Part of a small language model's weights.
Size: 8 layers, width 384, 4 heads of 96 (2 for keys and values), MLP 1344 quick GELU, vocabulary 32768, 37M parameters.
Architecture: rotary positions, no biases in attention or MLP.
Training: a variant of Muon for these matrices, 365M tokens.
MLP neurons of a small language model. Each row is named by its layer, matrix (up: input weights) and neuron, and shows model dimensions 128-191. Each number is 200 + 40 x the weight over its row's rms, rounded and kept within 0 to 999.
After each neuron's rows, "fires after" lists the tokens most often just before its 100 highest values on Wikipedia text that the model never trained on. A number after a token or word is its count.

L4.up1323,232,189,136,213,225,170,96,200,217,241,216,167,194,194,208,207,186,218,157,246,121,140,256,225,194,155,275,213,268,200,226,295,175,244,263,214,203,182,187,192,290,210,205,228,180,208,152,219,230,185,197,168,167,226,203,189,185,174,161,192,169,186,216,162
fires after: " " 68

L4.up1186,201,189,190,236,268,200,116,237,276,199,267,222,225,159,182,236,175,227,211,209,271,159,194,164,145,223,255,196,199,151,177,186,229,189,230,120,203,193,206,196,142,295,130,228,206,150,150,266,204,250,180,221,217,142,132,223,232,165,238,192,191,140,289,238
fires after: " " 67, "." 4

L4.up1198,258,168,188,181,159,161,175,120,205,188,222,237,121,262,266,178,175,119,174,251,121,151,194,175,201,208,248,140,173,149,192,193,170,160,217,299,252,253,216,157,199,202,295,254,167,244,120,201,211,189,209,165,243,204,208,135,240,184,248,234,95,152,224,220
fires after: "," 26, "." 19, " and" 7

L4.up512,228,176,160,225,174,168,166,174,218,171,144,136,192,225,211,185,184,198,167,200,252,138,295,184,238,153,171,220,188,155,196,195,175,216,251,177,215,162,197,196,243,240,162,230,166,195,192,261,182,169,203,227,170,236,212,214,218,168,305,169,299,174,184,137
fires after: " " 49, " on" 10, "," 6, "4" 4, " born" 4

L4.up586,245,197,235,188,119,236,147,142,198,174,159,171,174,183,174,200,112,149,126,206,148,172,219,196,186,183,199,154,216,195,231,252,180,218,275,245,201,140,156,193,260,155,263,261,141,250,130,146,168,243,155,181,263,233,159,188,189,187,222,252,252,218,268,209
fires after: " " 41, " the" 15, " The" 5, " |" 4

L4.up1231,204,173,207,171,233,179,223,217,268,239,205,191,139,183,201,269,204,106,129,188,204,92,120,267,176,203,229,203,121,208,132,183,244,185,182,148,181,242,152,190,254,216,230,197,165,282,221,170,182,140,235,153,226,175,246,179,180,175,151,222,161,180,252,233
fires after: " " 32, "," 26, " in" 8, " October" 4, " the" 4

L4.up1129,176,243,148,157,258,175,208,203,195,192,238,172,141,192,245,114,187,260,205,146,215,256,203,198,173,157,219,175,244,222,160,206,139,234,231,290,238,240,162,194,206,195,217,183,172,189,157,209,180,243,178,233,275,205,150,235,232,206,248,236,239,215,228,237
fires after: " " 28, "," 26, " (" 7

L4.up1310,193,166,190,123,145,260,193,174,166,248,210,287,220,170,219,199,137,159,253,228,262,328,205,201,203,205,211,194,241,223,212,131,204,196,281,192,160,206,225,193,210,217,219,186,245,215,210,212,176,284,195,185,168,147,222,210,176,291,236,249,167,199,214,263
fires after: " " 36, " |" 29, "." 6, "Reg" 4

L4.up1074,188,157,216,146,277,208,193,201,195,192,139,172,205,230,158,179,183,116,240,230,189,194,216,140,143,233,151,215,181,156,212,214,210,203,170,179,124,192,181,145,194,224,177,237,192,280,122,182,288,284,190,184,131,174,140,239,149,238,175,206,217,203,142,208
fires after: "," 31, " and" 18, " with" 4

L4.up582,196,217,191,98,164,184,178,191,207,212,222,204,179,138,192,216,136,221,216,286,255,115,203,233,116,238,146,195,218,192,225,204,140,239,210,214,245,134,162,125,214,184,224,199,181,200,135,198,134,175,179,145,267,250,192,185,181,235,243,183,157,104,193,194
fires after: " " 70, " (" 9, " a" 7, ":" 4

L4.up368,215,160,223,189,175,202,196,147,174,219,218,170,159,175,183,163,185,155,200,159,290,214,294,213,162,187,226,190,213,133,172,154,236,139,233,184,242,189,132,90,128,186,185,142,216,179,194,193,263,152,205,165,163,209,223,220,191,145,176,217,204,175,204,181
fires after: " " 41, " which" 7, " that" 6, "," 5, " a" 5

L4.up356,178,222,164,190,196,166,158,285,191,153,267,177,182,219,261,219,173,217,129,164,201,208,187,218,194,160,200,145,202,153,138,268,191,115,180,205,204,189,190,207,191,153,181,276,188,188,200,221,309,249,182,241,224,200,149,204,257,236,179,260,123,246,223,145
fires after: " |" 25, " the" 17, " " 12, " The" 5, "'s" 4, " under" 4

L4.up1057,203,211,194,219,202,211,169,202,168,166,184,128,278,231,185,258,173,167,209,205,138,237,218,165,205,174,201,140,171,209,210,192,123,159,199,185,237,208,184,214,252,147,176,252,204,243,164,148,174,246,201,147,301,207,177,142,148,167,196,119,185,145,186,232
fires after: "," 68, " to" 4

L4.up1147,264,241,267,223,238,186,211,211,150,232,200,231,239,167,183,219,167,193,123,211,181,197,162,216,209,130,215,155,180,146,141,261,181,201,259,198,216,195,226,228,191,191,244,112,223,226,205,194,254,202,124,169,186,109,161,204,141,185,158,177,241,283,184,155
fires after: " |" 61, " the" 9, ";" 7, " and" 4

L4.up1193,215,133,200,222,176,129,243,257,222,218,232,255,236,151,197,128,189,161,177,150,235,208,248,212,146,225,191,160,258,156,171,193,221,264,205,157,205,127,270,261,227,198,253,240,195,174,224,197,148,199,210,208,217,122,212,200,174,188,304,219,225,147,212,225
fires after: " |" 34, " " 26, "." 14, " nearly" 4

L4.up952,209,206,146,226,193,214,223,205,158,167,169,172,183,224,260,175,162,231,177,191,309,214,182,219,167,191,211,255,172,228,154,184,238,226,178,253,232,244,150,173,258,342,190,213,213,190,213,148,154,165,218,231,242,199,193,201,124,233,198,271,262,185,187,255
fires after: " " 37, "001" 12, "." 9, " were" 5, " of" 4

L4.up163,219,113,161,258,236,197,285,179,94,162,158,118,230,194,134,189,215,232,210,143,157,161,186,201,209,246,181,180,185,167,173,155,221,222,257,204,309,229,267,227,240,239,231,257,125,192,202,226,129,213,147,195,150,81,213,178,222,150,232,191,180,196,211,212
fires after: " |" 26, " and" 15, "," 11, "-" 9, ";" 8, " by" 8

L4.up656,190,214,215,236,104,181,198,229,225,209,217,261,141,166,220,225,174,201,254,219,191,221,198,257,146,183,263,193,225,157,202,183,219,254,270,192,167,217,158,180,168,247,235,80,196,168,136,175,239,263,184,214,180,231,208,206,226,223,142,170,277,166,215,138
fires after: " " 30, " |" 23, " Set" 5, " Team" 4

L4.up687,239,215,173,243,225,165,163,223,258,290,216,143,155,168,249,216,244,153,201,271,178,242,178,190,152,214,264,148,226,178,162,262,174,180,195,206,184,200,106,236,255,107,192,218,184,159,183,224,206,186,216,164,191,289,220,301,232,214,129,198,245,215,198,161
fires after: " " 50

L4.up1098,172,156,103,183,173,159,193,172,215,131,256,240,200,273,193,115,158,187,189,219,199,193,184,167,154,250,199,160,201,226,176,216,157,215,197,226,192,128,201,153,112,226,187,177,157,180,196,185,260,140,164,208,260,241,253,217,186,212,174,217,175,223,270,254
fires after: " " 58, " L" 17, " |" 5, " a" 4

L4.up1027,261,196,202,249,191,135,246,277,272,207,210,230,161,219,168,208,142,158,177,194,205,136,179,225,221,222,122,150,211,215,216,147,187,197,200,150,203,208,249,165,185,151,224,187,171,231,269,273,272,153,251,112,184,152,236,140,227,171,157,291,158,238,212,147
fires after: " |" 39, " " 10, " is" 7, " the" 6, " =\n\n" 4

L4.up306,205,118,147,180,149,166,133,219,157,276,195,191,191,193,246,193,175,208,154,237,272,191,156,206,137,273,200,193,104,264,239,282,294,210,196,182,181,280,141,209,192,194,124,240,204,189,221,279,187,173,206,205,230,141,212,192,213,175,244,268,256,204,183,205
fires after: " " 32, "0" 6, "4" 5, " $" 4, " is" 4

L4.up1221,168,182,230,201,192,231,263,210,165,167,147,222,167,283,180,235,244,242,208,287,176,149,152,299,185,182,235,168,159,177,167,204,194,232,208,174,205,187,210,183,190,162,198,269,235,204,206,220,237,232,201,165,224,155,161,218,230,238,211,176,191,218,200,212
fires after: " " 28, "," 24, " |" 16, " January" 10, "born" 5, ";" 4

L4.up1017,220,148,170,153,226,155,169,236,229,252,255,191,256,225,212,113,202,181,230,147,127,216,174,197,169,200,255,226,200,201,186,243,218,160,166,179,187,230,202,165,231,185,185,259,217,233,177,157,182,302,207,209,153,225,235,313,143,172,172,210,227,156,191,163
fires after: "," 46, " resulted" 5

L4.up741,171,201,139,176,185,236,178,194,184,190,233,180,225,147,250,196,136,185,179,139,209,246,195,179,116,193,189,214,166,193,204,199,281,197,128,212,224,265,198,194,223,235,216,168,206,168,159,197,321,153,262,197,175,220,156,239,228,167,190,222,133,116,196,188
fires after: " " 33, " $" 6, " over" 4, "2" 4, "3" 4

L4.up31,209,142,218,253,204,163,199,227,151,247,215,245,157,183,205,165,157,198,226,212,229,250,256,255,180,160,178,145,238,231,249,192,113,184,213,187,273,166,193,250,235,225,186,260,163,163,182,217,222,162,171,146,231,220,168,206,249,188,194,269,154,244,113,280
fires after: " |" 50, " to" 10, " of" 5, " and" 5, " January" 4

L4.up663,248,180,247,188,228,170,239,154,195,269,235,219,197,208,196,214,264,155,181,241,143,160,236,161,195,197,188,119,230,196,142,200,233,246,291,189,162,174,247,189,190,269,183,353,172,257,185,199,204,242,222,231,200,165,182,190,162,182,236,290,224,227,147,205
fires after: " " 38, " |" 13, " Al" 12, " of" 4

L4.up761,224,182,220,242,221,130,210,193,261,210,232,223,266,221,223,245,192,141,190,195,153,146,252,224,264,123,180,240,141,139,152,248,278,180,186,198,111,183,192,221,162,230,203,226,210,176,197,163,164,195,233,122,259,154,230,187,220,184,188,168,277,207,113,264
fires after: " |" 30, " " 10, ";" 10, ")" 6, "," 6, " season" 4

L4.up85,169,221,271,190,242,254,174,194,141,181,181,205,270,165,230,228,192,282,222,282,192,270,177,156,103,258,192,172,201,163,173,155,198,147,223,202,239,260,168,167,209,207,177,216,226,142,205,189,218,177,205,195,191,199,187,197,194,184,210,179,151,166,209,280
fires after: " " 66, " to" 6, " for" 4

L4.up771,197,211,163,224,137,265,208,155,153,170,182,177,223,218,116,176,244,189,131,237,139,195,282,211,258,184,144,226,258,196,190,227,164,222,127,211,273,292,185,216,251,268,157,227,141,228,168,204,136,157,113,127,236,188,177,174,207,217,234,171,246,184,191,284
fires after: " " 52, "4" 7, "1" 5, "0" 5, ".\n\n" 4, "," 4

L4.up1322,177,202,219,291,137,175,185,152,155,251,149,142,194,166,112,196,173,118,166,197,142,215,192,214,173,175,233,186,253,199,263,181,171,217,248,229,215,220,140,192,252,163,196,207,201,151,196,257,178,247,250,206,209,205,141,194,167,192,226,190,124,172,118,212
fires after: "," 49, " However" 6

L4.up738,225,193,178,185,148,178,185,209,188,228,88,169,193,218,237,209,226,327,169,277,184,192,156,183,263,254,172,198,192,217,159,204,175,238,156,236,216,204,193,171,156,174,164,259,206,81,166,196,204,249,233,201,224,204,189,178,197,230,242,221,215,188,194,192
fires after: " " 29, " |" 15, " in" 12, " on" 9, "," 6, "." 6

L4.up254,233,223,183,182,181,236,183,217,237,218,174,151,197,163,213,184,235,250,184,210,256,179,253,222,159,146,122,195,226,235,272,196,158,267,213,169,212,144,197,224,101,263,243,264,149,161,176,146,195,117,197,214,220,146,163,196,247,198,190,268,180,188,124,211
fires after: " |" 44, "," 28

L4.up1141,256,201,193,213,256,168,205,98,177,177,186,169,111,121,206,161,206,121,187,241,268,224,197,197,138,229,154,233,219,181,212,189,194,153,218,257,199,182,176,224,226,191,133,177,217,226,227,197,232,154,207,233,334,230,227,162,180,194,252,227,224,225,225,222
fires after: " " 85

L4.up682,158,161,241,200,303,282,133,262,188,233,197,260,255,187,251,203,135,227,191,228,186,145,157,239,218,210,242,120,197,152,167,284,101,308,187,200,219,135,205,302,237,253,191,226,223,180,201,184,158,250,231,169,188,263,243,189,232,223,128,184,229,139,245,164
fires after: " " 67, "|" 7, " Stadium" 5

L4.up938,291,182,232,218,207,216,149,200,238,151,231,207,246,244,201,193,217,236,157,177,140,175,199,184,194,166,243,172,200,133,213,171,107,183,155,199,144,196,245,135,161,204,186,174,207,237,224,257,158,175,198,186,297,206,265,176,217,195,206,158,128,173,86,189
fires after: " " 33, "–" 14, "14" 5, "," 4, "198" 4

L4.up585,193,201,208,166,157,226,181,228,264,181,280,177,112,198,206,203,185,215,231,231,254,201,277,169,218,256,233,148,210,202,104,198,172,178,173,136,224,252,161,204,237,267,119,199,143,76,211,248,234,201,212,161,270,169,183,205,189,222,268,174,203,180,257,261
fires after: " " 28, " over" 12, " with" 5, " which" 4, " nearly" 4

L4.up173,152,128,185,274,175,135,177,176,245,172,218,202,209,219,223,178,217,160,186,166,271,248,211,210,232,275,194,193,238,219,189,242,272,222,189,251,289,194,214,253,119,160,178,212,129,181,161,254,224,190,205,179,158,193,178,137,202,271,288,172,215,221,124,203
fires after: "," 21, " and" 14, " (" 10, " \"" 6